config.yaml
n_layer: 16
d_model: 512
n_head: 8
n_kv_head: 8
head_dim: 64
d_mlp: 2048
vocab_size: 50257
activation: "swiglu"
norm: "rmsnorm"
norm_place: "pre"
norm_eps: 1e-05
positions: "rope"
rope_base: 11300.0
rope_fraction: 1.0
qk_norm: false
attn_scale: 0.125
bias: "none"
tie_embeddings: false
parallel_block: false
init: "normal"
init_std_qkv: 0.0191
init_std_o: 0.0
init_std_up: 0.0191
init_std_down: 0.0
optimizer: "muon"
lr: 0.0107
lr_mult_qkv: 0.5
lr_mult_down: 1.5
beta1: 0.95
lr_head: 0.00414
grad_clip: 1.0
warmup_steps: 200
schedule: "wsd"
decay_fraction: 1.0
decay_shape: "linear"
final_lr_fraction: 0.1
batch_tokens: 131072
seq_len: 512
doc_mask: true
train_tokens: 742900000
steps: 5668
dataset: "wikipedia_en"
MLP neurons of a small language model. Each row is named by its layer, matrix (gate and up: input weights) and neuron, and shows model dimensions 0-127. Each number is 128 + 24 x the weight over its row's rms, rounded and kept within 0 to 255. Numbers have three digits each. A neuron's up and down rows have the sign that makes its largest values positive.
A block is one neuron, or neurons of one layer that tend to fire together. After each block is what it responds to, as a language model described it from the Wikipedia text at the highest values.

L2.gate115:117143135092127116145141095161143157074137124141133115152158126103125132148067161123143129121097130137149118142118136113183106094115167130130087128123151108137095161090135109157173115172112123137122111129104113124112122128125143138173126135134137127148129114118136172130153094098099129082133096151144156118162140086122109127146116128105109111113108138095105105127156150139151093156123
L2.up115:101133118122124118159130097134166160101119118143109144129161149135101107159138105130114123156077093094178169159111141082143136118098140155127109149112173109125125140086116085137133120205060113135150126145115114146127094162134129158183130153139147127161131110124152157119152114122158102114109132115174116132127125141105108103151138135124123109126095125164104103087148159098185072174079
L2.gate656:134116117123063107162115100147148092115104139116161137150117156124139083119117101120123101142140084112089139098136097107139128111096122101136122069159109122162127099155132103178128117120151140136152099111120101153142087160101112112110144152137160167169127095138108092094097134124134128093125149142140177120124098111128116096148094120164153139110117108085071083167148132121153102117166
L2.up656:163111166152156133135114090111175141118184110126172122130136163140127116149137155110114085136137145107130135129125137171142110101113132131108126112108135170155147088085128121149140133147099074145135063153156089137105138138110108147145156132127135116128126132169105149134153117138126118120129165138090169110108084086106153096145173117106152121109119101085130136122121086156151145165117
L2.gate746:091090107104126130107091092131142105173137093149126120156160094143148121135137136137153093154089125133135130142135164098140102154102143114151120129109128129110122152142087129114125127111122095152131141144130116133105112134139147101132170160104159124126136124148121138114149137118116153100140152133173109155148095117122117131101145131108156111140115131165130133065148133104124133127162
L2.up746:152111111143153109128179129135105147136177129131114104148095149127136108131116116129153081170116103137137147133067112128156126130141158100131155103166098133104078112127097131136130129168111158154125150099108131139180110156124160155137123120156139123135122143127101110154098133109122117126158127132164123159124128143139111110139129149122164122163130157181095150136109156099154097102087
L2.gate1142:094118156098141116168086144129139123122117155111107144141124164133123120094161143140095121132141123136111096153134119163129139108122073121100137143125109089137154146119091141134143157169121146103156114144111088145146180172110110145143135118174110136138104120168105150125150175091092102174137155132126116147142057165168148142113117052142127096117134128072115141146130130152148113125135
L2.up1142:144120131105112115109135134177143133136110115154159111153148158118123141159140139160089138132113152102100117132133085148089108116129131149146139120108115125119144122154109106141108144139117146147110133142124136122109183130113105144107154126169103162148068148116144161131158136092159120158154163149074143144111075145134135162132158061117085116132140145123159085103131124147153135134101
L2.gate1183:097128148124143124134128122133142143106116092124092107133139149058125080109117124151142152160148107102111075078120121109112124113108109145126135110173147150146132178124082099127166071142119100124111117145128135089148106094120151147115117123121122172143121087102126099133137125094178153093159160168154148182112125120109141090129159133104120139164140103134146135119109101126133124118086
L2.up1183:179157097115094135140127114142115092095126104145101073129153164055117137128115116169104125150138116129120135118181156116121116102147131135137151118160159118107137122131091130083147119126125162147146089078130110112147156096118116162129096120123136124120106091137074131156154140118131124103173184154132147136125121140130138095097135111116135131166123108100116133122123116104135130144134
L2.gate1503:125088106119140104105078121118107127142127083159108090139130098146120131092120156105116105143118110127091121157174117111116138155119099128144148174132115137162125145129116132116105148149123139177130118122143133151124103131108081103109138160102133167135121128106137158137124107152116113151169131123099136143091119160131124141143137115126126145091104124137087130119123113152126072163166
L2.up1503:185166111097077101131125176135136093183096080141120144117109120158130099138138134121143158159121156138163132124108143131147128163116106139155141160148126124091134129135117134122197126134103118127146180085167134113175115148107096161120141133129121131123170150111133170073119159177077157145153140075100115072139086137099122160163105132116114125149136176155125169166126131121095152129080
L2.gate1790:130093107125140113163127149112138090113117158147125075092103154109130167095154155087099170071150144123117088157135111118135078149150143133139161119149147118122138128116093161136092147168134091101143097126113174136129134101097089101133133129126127127145109157114101128123132147098124166128146117120153112119098127088141103163120159148113119121104131135151148165120116159099091153152106
L2.up1790:161126119114154127159128111108136140133122132129107087126094175156094167166151137115089131128140171123126105138158150159113122093136125137120141139143124090148122160130116098107146152145147105136141110131119144095120117138136168150090097125120103114131148171102069087107176107115130143122135133121137122094055075095109141150125103152076117133149156133107154112115142128143098131182100
L2.gate1973:139128126131121121159154112158162158145114151169114124114117110123121119109103121141100141126107095147135150131104116111119118129111150077097067119129167117129128155130129124091137175093138104115109135111121098151139136156127164127180143162121098137110154124109103118115142138136111105177135126155085155128137127109090092102145071144103148114141119171127138150111045109132108109162187
L2.up1973:162136153150145117160139114140125156176117191144073092109128108080124147136116086131079101141140078102086147168119128123128106150094102104118083144150120123130119134143106136064110141144112172129147134091093093147140153140127144132136133131144106131100109135111077151151130139156104145137107164169159154188139127105123118132168131111134123101145132131155127133125112159103121133111166
Preposition "on" after verbs. The preposition "on" (sometimes by, from, upon, off) right after a verb or clause, mostly before dates or places: born on, launched on, located on.

L4.gate1626:128131155125141113095145173112129096122125132115141073156153138145090124176133124128111090161124142142108124143114071116161153139134137110143117118105144116116104170109145172190132120160082131165112136141118118171135161118100118095100116170115130096129101143114103088164116106106142111151124081084113117112136111172145131105155140123123130147125149112152141107080169131136106174144147
L4.up1626:149152138138109134145117138127149064103100100138085110136124108153115090150111145119103085114147144112113130132083117097165114097115094127149148162150142105155119143144124116151109130097137111109166159116118095102125141105109113140110111188123063120135124096142106148116131079137100093148108160096117124105139150141099078096136151115112151138120103077147164141101138148128163193145133
Clause-ending noun before comma. The final noun of a noun phrase with a comma fused on, closing a clause mid-sentence, like public, arts, cancer; also table-cell pipes after numbers.

L11.gate312:085140094138131133078137144148080112156117105108135089141118111112130137141126103136137142144126112183138131139114120111144117139119122140095141142117156147158144148142111133104114151148131134124149064124157175131110157163163119145112121123108058084130141139113089152144156103125111124164112134132111126122090097184144124178100104133138132122087095109075134178127106143117084144147113
L11.up312:114150120142154119080151108114126140121175104120156099121106130107103159101119102152121071120136100142163107150086138146145128126158156139098137130141121169120091129143169147149107134115152111113084144084148131133118167154178085169128152095061115120134135161112120130102166129123138093102136152130131096167110114145130122124138171121129085136095086136120129139114113158108103136103081
L11.gate332:135133137129139097121120124124135166124130130159120088089165130147075140107171117080113186147173130123103124137103130149120153171140143083169111134093115144155153165109100091168143126111104131107134098154140157121154125138145114124123129145097161131148149139139107136153159098159142122136167123118148110121108090106131132143179113173119112105137156118126120141136150117100117077113090
L11.up332:150092121139140118088137104169121105141137137122111064128113112141146101117100133117070138129132160108132125108095136151153139170136152146132096103111179123116108127119139158142108116141119161083143102159110106142116122123170119129097128151138107162137142071126137152125079091069125129120125183162101143169150101170162141092115144127156121150156147099122126084101146122140154118135130
L11.gate831:163111094132144164160131107161126143126113148150127144115136156100094096127129147160122096136140100098112089138130133122136145155142106122079110155123151075174109127107140136125113150117114122136156110179124150123113115129163121119102101103119118111139099120117140150147079157167145156102113122119154163121148189149156127168141131092114101153105140126147105102074161108122133144118102
L11.up831:151121093098177105149182131155122133149116126158180115100151138128118189113144164139130129184067138137157104158121098095119136114119139139101124123142166157138139128123151164103083104134166140137118120140146095111133147132176129125078127130138097112104122137121153132129105129117139139098128162115094148089116114126130140119119159140141130145141157128141126119121129131111164103122093
L11.gate931:123113135105101111120103133168081097136125121102154065131133151162168116138104178091137131148099131137165142121096135115135140154110126121105126079103106070085152175127144175144125160108138125107148132118146145124143126146112122115140143122132150108148122112109177105141118142137131116135100163130100105107174113120106152132145161160127097124123103124123106117139154109130143140094083
L11.up931:125203113100131079112129132146120149118139112081102134067134100133139157128120125131122103151121081153165104133167104123153153124149120125084115096133139093089143148148118178130101131135138110147169137123144128101109134122160087132117117142146149090169093119092146167126099137099117146124115155141140108134147097100134116091138139142086139138157110142061142089131151110142173127129136
L11.gate1631:151129141088105104148115091105133157110138144186124164134102115143139108132132155111126126134143111122139146161114125116150113168128106150062126169136113123090164094132167143164095142130100104118143142094140138155101145142148111141177131148137145099132139172151137140137131090094132097116180196146155136157124136185111159095170112125133118153107180142130125130102130145128143124134148
L11.up1631:101122115078131130131130138121107157135121158156102127115171141140149120136085162113131134125152105128155110165169097134093109183095147168115111113149165130151091141125153119123147160110110139193164119156160104117086166149125081171130126133133147130139148127130145120149167119096144108114075150109110145138129150135127156107146139115125115158144153125107153111150143149112137144138141
L11.gate1787:116114171089137124143193085147157129098104155124188101135133149134126112138166119182129132148087171124137091171127118104129114105112127144103105098152147157156104118157118129137141141133141112163126112137126091113091122120187105139141139140107106132150158116108087102107120157123162140120125141136166121109091108109115128128081100144131151122141114149110147156135140100146100129124078
L11.up1787:108161125126117150112127139136137178100101125121153115146119104127137158179127137080121085134153172167120090101154109113127126180137117157062124132134114141145109104108091157122108114101183115145123158134125129114129115125108118133139102156190132143097123126122117170167128149116175134124142105155127157114160134066140113131133122088104154129109155151118117141135103123123119112149110
L11.gate1983:124115157125113136140094104114097142156122100135125145135149126115132115087116156134069109108133140159129146125152133161136160125142144144105140124098110121148090171113129125153119165153140164117127132137148133147160083136158109150097123118138118093100143099144122143142085092165097088122151132123114127121154116161158153097122088179100127113118167131144127098060098121100128120124116
L11.up1983:141120119127114134109145128095105156158110108165154106129124107152107133071147135163111111150156106107146128151109095175159120121142138141129105128108169119201158104124149147149107109131113133115123159102156141125161102122083161172078138145090149079137153127131128081156118101121142122146122131123115129099156117104117121135080093126138123130157113119115099088058130069140103154138161
L11.gate2028:162122146168137115135132128123134130153152149122153079177126113122127116134099070103099172174150138124129098154122122075106131148085078143133116111105135073090133155088106137136141151158119114118133091131141117147171141100151077101131111134150093156116164127111054146135127123109108162104155192109122130144123122098136142104147146108107173178153113146106121116156135153168113126153097
L11.up2028:132150148130113128118140111074094150146145147154137140155077076100097104155096113129119128101106142145114121134160154176126068161125138104127140109131124083098115088132116119141144131144131109119151170173082118112125135117145118159124104160135114148176151120116131126125119133120108111130129107124093152175137134138122111142110140145161132116163123148150135153157174143163146097147158
Start of full dates. Tokens that open a specific calendar date, mostly the day number before a month in birth or death parentheses (born 7 August), plus "on", table "|", "Released:" and US-style months (January 14).

L4.gate1163:117161107132158113139089124113166058108123134158087128121104132148140169097149177109089151105101144146158054123139077118135150157065133104140154126131124110116099106148148146140159117116146134111145099136120105112118149144136100129093190137112130108098171102135166145112145129130122169134161095119085166126098110140148161135117099140097121093158094145122114183110083154137109112138114
L4.up1163:130122099093131119097137129119148095129168115138147132123117161194151143126135121135095166121138097173149108110120106140128115172137152128117075113115110150102118123163141136158164118087116146116151153129169144109132148126119116137155136128180088132117089163126156080096154149108120149176081107138163114153133118088130116125130141117132117126128156132114108135139140179108146126154145
Date-expression start. First token of a date after on, in, born or (born, such as the month or day in "born on 22 October" or "began on September 29".

L11.gate50:092098130124147091145089145103155112151088107103120088092151108112104120154131141143135104106145128112133118114118124130126140118105102049110088109145128097108130129133112115177158130139127132114113118148100138124118097133128093117164117166161122102148139106118128101103149154096166168126095125140134135077169145122099104137104127138157133123145112139130090104120136101077142128112102
L11.up50:139144155162107113101113124138128110137125162120144132118107105165124148152110127083143136130103159161109103145090143153139071055130114123093102115094138098159112093139114081175151128172170156116052082102141146112068129123159140142154121099141114155125143193119145122127134167098164106127077111106090157160115134115128092110081116165127090113144089127126094151156103137088098114125097
L11.gate345:097108175179074139159129153139139159091080137152142119152103123132125112127120110129105115144143186125084101147122157075149082127117103126126130145148154114156134167163177107150145154133124149097118142157158132160091138100194140149157133173125114164124126136140132158145121142066143089147108126134132136140149110128162144103154131112141114117139090126151119147110139135104105080171131
L11.up345:120100147114131124109145121148119110172090155188150149139130106136128160147128124139147160138157067126101142146142120122133131125155135081128123147136126114091097115105119106125161143143147122145161107098129098114144142103180138152141162154140135107121116111159131104129131125119152121157098151100109144134128145156161107118107139139142116105146137160123140069163187088142126122118097
L11.gate681:160127151103134151134123132082141125114098131067093125112140121124110104128075120146142175156115124141121122117157142125119123158139116078152148173151124146111072086144133104119103117172136109093135124112138083139124084109161071178100094160134166161138117130095173135150123150160153120142089134143143131116159105115146110131147111125120116129163108136129114131140143147150150165147117
L11.up681:159127160118116147117113097109154124122089153106139138165158128129164114104088136104128136143168125119141106113147139109144138117163062091129129143155101101115135120128092109121130121142156138141124128140145123114142108124160148106136123140116144149159166158098159138136136137115142145188120165110135173158157111119208138107114093092100086123141135109144125129149152158134165164173161
L11.gate1065:125150158159122096121173117125188139089136146151149120123114145144125169200089132125141123098107171113103130101152145130125147075132099157061144111122151054157114127121130122141106167222110131146112105117163164105134133171124107125140100124146181129175136128143137115161162110115107123164142095179103098111148112125150160162120097150136124182126115182121121142149110122133130119146124
L11.up1065:141157138121123114149156117146157105198152127144109114156127115120146189106126124139153144128159141130138116123143089140163146161125058117096155118159131134087123124131150145142153153118125124147093093116091104167100179117093138140129089174110168160144098113126145132126119134136126132130143112172121160123134121132119133120101150115123061094112142178161162133100150102143118136134131
L11.gate1249:181159127112122131149159144196110160103101138141120119113088130114125149140108130116123064142144106109128159117099139118119134171130128113052114078132116135129128162101111125107094108067105106098114140132134140116122123127083118096117111128086117134114167142132158137108174160121144130125160120115150127133112151161119133171127142121117103108113129154108127095145189141130125140179118
L11.up1249:102115182131149099158168090146123131158122162126145163142055150128172158137156130126092124120095095165119146184161144152154136183165171099117159114140136108159184122152118171145064166149103104151130135170112139141170079130137153148103133132165114115150117144144149135092088124126098095097108107147100132131111135188133097117109142092112129110143158105138154092116133125098149112133144
L11.gate1303:192125124142172121165094104149137154153082128108147128122107165119139133133153110146094094106111134127138166125129134132115147154111130125100151155124149130151120155094143112138128101141122136141099134132102109138104139146127086149125174136117125137117132138160129128102134098149109141166121124144126080111152145108114101134093137125160135130135083144135146106148110117146129181124109
L11.up1303:078128120114089077135117139127150146160087084155197147171083090117098136128116109151104135144094139099153106100142101177173152131092135123125105136123151150136125124110140082143127141076117108142126088106061180120145139101114105124140116150121099136108124106111149134151105074120142097140128132151145151155125129116166120112141138117131127135117120121155107145113125136096145141111136
L11.gate1396:119132141172133144124105160094162098150164143147131145107134132122152127147078132126176117144104094104121115110137111149165159143099154130147107106132155162148126142116139153127191103130105150145132108122116139107164118133061116159151150121154116149110086129139151111157135138095154140083163091106095110114181133115112115174172137176131139116132099120115123096102117123099178122114134
L11.up1396:120135117141110160154096130096138118113149127115144116127171135133168091126102115136114164110113133162083156115134121171160136111121137115138159132133087181127141126145130142102149099110134124114119117177115156144082144082106143120114115186110141139084074156121139123129074128122152125134143149109132116139129143151136057097141147159073141130147105146175149102139146153145133116109133
L11.gate1719:147092126101140161123138112112112149128081172136098112108139081093124140138120110125141144136137140143133105123128103087096126218096115163120115135126114137132093138109134150141192175127084136082135141158110111138103080123114139100131121109120164122169074138159146101114145094164166098091130114167113161174098131100142157146156125104115091141152098131140145119144143113104130105085143
L11.up1719:112094106135108132102109171110107157142168146127126102102132148108134132151160115159129160110168096127133126084133131097160107132120119143144147112106098114092148127163133097136147144135123115145120085115150114149075177055136113140147137136152095102162159122115143110154130128117126127164092141130124108098141110183131095108140082182114097122120111107121112161131102114145136134107177
Clause-opening predicate slot. Tokens right before a statement's main content: numbers after infobox colons, "such" before "as", and subject-ending commas like "injuries," or "miles,".

L2.gate490:143085113161136079168132115109142145122115184109131120133112125113086151124163136163130179169137146134099150143094149127127140133093118107130105125109079159133098157148092124135128177138115116121101104123107104147128148115168091131151122104102172137126117164125139118079151162117115093179143169105127136102114183106150168144115105117141120083092138180123120147134141128157161138132136
L2.up490:123111117144120088159105125102122152136133138132148100122129128102115080113184127107138163147141171115127140120143127148152100140124107098126096130108068144106143158136103146158145153176077139132128077153115118139165131139158092139137128116136152153180126161140131128151101193132071153154140168119169094134095167129153126152131112132121093128126148152091151126151134141142148104130152
L2.gate731:116081129101128166122134137101143152119118146166154185149143156117114144107147150108139105108116118126150110147131119116119165132087105104117118110095082124156114153177105127186146120166112154085124099135119114116161141115112137089126126149117135103121126147128138155068091163167097142129112106175126108121146093136142161120142138132124122167168104163162131118102099121161165121126148
L2.up731:145113123157116163132109136113117150114144120169108181131123093121103106139137136092123113132115130154106091144130144143184165104061122114135110138101125110151128133133096128159139133153141148157181110154136115140131148131134119120178114128122100072134137147091133106125090121112107127152134123150099096132124158131114151083117117153128152109137118192104142107123092152109142121126137
L2.gate749:148109105141140138129148104156117138095105106116154129142131150132136115133134111135130123104123103128098119120129135111136134106156112165120169121133098135138130148156130092115154103061154143121122104112137100154137143121119131138110074100135130120108117108131116150116108103126115146111149132124095119152132135121103141131107153147123134149085073102070119081157104161144133141119123
L2.up749:185133121123120144138183121158109107118130151105128133122159120120123137096148104104178119123135156105132149162140165077137186106146122171110134133175094121167101105154155147113158116117135141127136109143162135142101118145118113115113113068145126132104169125172128113132126090146159162142096123179110130127141131125120155149108138137109196134101100130118090158138134132133095178119178
L2.gate968:129171121055114122095145148150131125056150170101132146101134140112152117163122132121168130125130151102092161131079121131129148145137103157151143108194097111122136128128108084118176114147157114091132146135111159173100138140127112070166101170101129097136132153123115125144132180166148146143120149114126133081112147111103108136134106114143127106169152142120168104129124121125114108164109
L2.up968:170160147112118112121137144164120119083117140128122160084142155121130120172114129116161111105152146107119139132110109114139125132091114105150168115183136088154088140140078121069126140139128101148164124113130122132106121112129140080176138122096131113119117120157129090150153162168100134142119175138131102074128157110138156130141133127122127107143102154164150104159161148123146135150167
L2.gate1194:086101158150118113156148113120102114140155127095117150133168093116122153134144161131174155155173154164117141135106130122163127104128119070138150104167144098146114170126158116126152135136105122105104130120107121085147108121116128123136123161118080120150137153137142158178117095165112086136106119131170114109132136169090122154084142087114167104147140143150135122108125124097134133096067
L2.up1194:062113138149089127131140114116127130130145160138130129153124128111076092135144147127112114163169143075108174131130094126156098123149174122139202160158122099108164120144090107132178183127106116146104093154141147113169152154131138145125098105139118162086120167163120149130144168172143135119121157167120123136121173133104135143080086076103139131172077120105139114120121091103137097081118
L2.gate1202:121131128086116095096107101135111102119126158121135144116157137100136151125135087140126132081165102123112099071108139098116128166145112126156150108116145114130139107133104136108135135090106116142142116107146122153063112140137104123182125141100147116126162113101149131137110121131130118125177183119115123107118155108143129103103127163129149137129098142130159095133104080099153134182115
L2.up1202:120113123123121145111152128088122151152129149083116126097107128083114165173168114106139140095140172140143114134107144081164122125133146147152133139130121129145145101104088121133131122112118152078122098095141112118074101130133118126140108162087153117130137143130091162128139111136110132159099136126126132101054121152159121112103120156128135113138120102124158059142130089129147122118136
L2.gate1217:096114122105088199115139117106104125146165124121157124119095097144135105125167130152147123078109144103089113102112128099166156138127130120115148106208095073153096144114143144115138104149116106139128139117157122118070130127116126124127145131107119119091154183122143155152115136142081131121135160184123154115148171150135157123103135151132155095138156140150140133141119086138121116117115
L2.up1217:133154120144150085119144146143124127127110114118116139120106118119118169120190108128112116168152140134139133089136160142097094142138140095171154115084153180130123119158122124148152123125145180137113127195093111160172096127086140115110104129080152073130125117134120088090106108136140099162104089113153100159121155121143121132130102125105110134122099125122130128115138137099106142131149
L2.gate1468:137133178123141140130135161064100120142143154115112108148131118088134136146174152125135094113141163097146160137123124108135163139136136140152189132077135119124135150094133110168191107123098089112064124144098134125121128142149143135083105113132163107137111179123134139145140147158121173183125148127119114112114134148158116165125125125127138122144154157123132114150165116134128134089139
L2.up1468:123129196182153130131146144131102120140143163122128123121131134089129155123123100135133089091115117060106131092132157105153138160126170130160144159113130139139101125100101121136134106152095122135088096124135131144134169128127157150079052084129160129138127148105116140170130120146101167131130164104054118129114092134142137133104163140170112147138154135109121116138120116121136152090151
Football results vocabulary. Tokens in football and other sports texts such as goal minutes (56'), second words of clubs or leagues (United, League, Division), and outcome words (draw, promotion).

L4.gate63:139137137126116133151140122136093106137118104161156104113147128129125127146127122113146118121165120137164141125140116119161138121121116170169144099113138132132121154092135125167102111168103108173137130126134132121174122112117139117101101138111171148176116122116106167161144124115149120143125141147115084157119147118119112110162124126081120180122127173128115114136128130135090130132085
L4.up63:173152126132139078094161123124121129123103121170136145138148111128094138146121152100144148137119130133104154166151128118111097121179120112134126109089137122117119102152142115128116104117089086116135104082159151129115123102114094092102118158120169106119133178161113116096085108116093133116132184136151167118097149142178064134163155142100138135140145154158132095172159167139126114116138
Person surnames after given names. Surname tokens or their first piece right after a first name in lists, tables and credits, such as Jerry O'Hara, Joaquim de Almeida, Ken Holtzman.

L11.gate530:146133111072122101073140102102132185143098139141135120098096150138095118130139125084100133142107101130110142105113143114142138137103150132161116153124146100122130135132144134141118104175146162140128113133118110130158136122131080117171122108120163124103132123125080096107125145110109135135090160099128156092099141111142098147096074148125121110142123146125098092110146154160117164151171
L11.up530:146123113092117147095110126141105163141121159131143124145135159159134114162159122085067119166104082113121119130081153082164133148115116099147122158111124133185148116099169141123102089153109166123086102130116127138122101112147085085172129102151134104092150118144076096119146143074122091090109145113146142158104133157124085159163107141103101129151109096144100165083111126099113108158130
L11.gate1042:145119128137118139092147131100163127093108115135110164101097151155093117138119145124117092173089142136118131163122145107128109116133061126152154153097122159114110163105132155150078097167133158121132144124101120101123119091158092121096181114146164102114147150119086118138147143115092133134138123133124099143134137139146128105131113135141135135137100088180130135125127167092144080160128
L11.up1042:135151157112132115091136118136093099124150157124138129124098161134114127142109158115107134132119150110106153128109158125122147137135063160132187122117162092098088143141134104112114112156103132117154120144167177141107094104126140184140147059156122140140153137144100107106105136164134126119135135110125096105108109154117102124114143154115102109111144147121124122113137160152099076127148
L11.gate1048:123119120133121164144100184080157135141088150170130096141117103124120119147145144114086156114146131120131135121132121133131111144128167109156130129080108135108132087176091132115173135142152102131159103121108136146136132082096126129144118173122122138142176116157106100135139137108106157117124132153171139098111085153128131114149137116117145100095133166143160156111147113117133138128159
L11.up1048:132143108142181148156145137101123103135142126164115091141142120155100104146128127154131114066171115138156087117128127127153165145098149145098135141115126130113151144121084131112138109115120087137131177104093109127148137125109100105143182078099108155084160136160120086133133135103154150135136116120094148118114119158098132157091147123136152149115171140097149156113164134103139131133122
L11.gate1450:141123139174124132137131133136137129172109101161135125092134108121114177146132086148109135125116140108118129186165108091107144117141118145088124109102164124087090124165067088134158151121133128133118155129111130137109122141108113122122103108120124149157111161163099149129131147161129112128105134140103154103119135088105145117098134141129135131109117134146111153106135128098151140112113
L11.up1450:140144103104150136152130114142139124103111091110168117106133147113156153114111153189173123100119073167129120099155109126159108112155117132120147057123119125105106147140138124156177148080111118097136081146168130103126118148107144127129113118118151117176117096159102157136130129165112148114112113132151145097107140139158142151134127121149090101120128133187101123154134093112145140129122
L11.gate1734:141154136133104136134177165149166120178130127149107102113139159112126129125104100145100163097083179100139147136159127128168107101117096085112148148127101117110131133089142117136088141111112103131156106123098166104124167152107168104168119160110096133116178158148136124120160135138104062147102143088137133140119144164161122172124148126152104130174136136149169159151114116123127102143135
L11.up1734:164122081162143118139115156108114121151165104142136122109134143141152106172134100118108162132113136158120068127165160136135129143123117129084097111096106125141143144153151106142129136128139150128159139135111122122117078098116112112141118099146104102095154123153100134111134123139124134145125126103123139130147155150175163113147129140145125098119052124157135101142108103127121104157102
L11.gate1944:127119110127109111148155164120171122156105136104135143120155128162131135110153141121147105112138123128151133142111150128177145151127121122132127128111069112162087125118100123105085159119143092151127109139129126153102156101153169097127160147092104103131165161185137119122142147092157154172133134135126088113139123126097124121146160137137138143129120142135134140178150140137169110164168
L11.up1944:120084154110122101101132109074118098097133133189127115092102107122145152149115132121103092148089160099134117144120127154140099127118127138149122126125096088117093159119114123141083115170155106096117123101154141136121101125156136135107160139174137118124165127142160125146135160129143159196091134141154097118113148096086153087100084163116166101111137147167106108110121138100132141161117
L11.gate1997:142149134127183101124071066140115101152143114139144153116116131112127106164148163136158146165162126174179160112121140130164104065115108152143111108134111117104108137129112138115097145125134133134136200126107131102129110114097136140143124131141157153141150112126107128089131109172094107130119139152138116110109112118120156109128113094137166113127119142120142124110109117137162112157127
L11.up1997:151167140145161095114121096130127103123116118168153132118130085122109104111099129113156142144129126122146127115137113150169150135163116122109115097111089134116120138133125095086113149108118143123127160105136136122100098084154114124094148151168136111115133154147138101108089101130140122147104161099148133105142114151116193138144132122126151137143122110114167155129141141107185093132127
L11.gate2010:072130144138141095153125128109117111133122130127081121116150118089112167118117159126101095092138089135147114111105097134167163127117129161169166158111112094137113116138111145112090104120122126139149127096135145152168084168146155128118147129153129141131145134111163130095169099097139119112115146140132104119121152132129128147125132084145170103116122155192154129109166109132147117088158
L11.up2010:113096112150127068107128121101113126140141156095110165127151083127101139152105110108124141119100104128124111074131113121142171106143118116199110159085159101164120139127113124168118120109135167128145125136117163137150144177114135082100135137121150104136126100098132145094159088081128139130154126098140122159103150129107109134139101144121155077081117156164097119173103161100167162117172
Name pieces in lists. Mostly fragments of foreign personal names, often Portuguese or Brazilian, in squad tables, cast and credit lists, such as More(ira), Patrí(cio), Franck Dub(osc); also scattered word pieces elsewhere.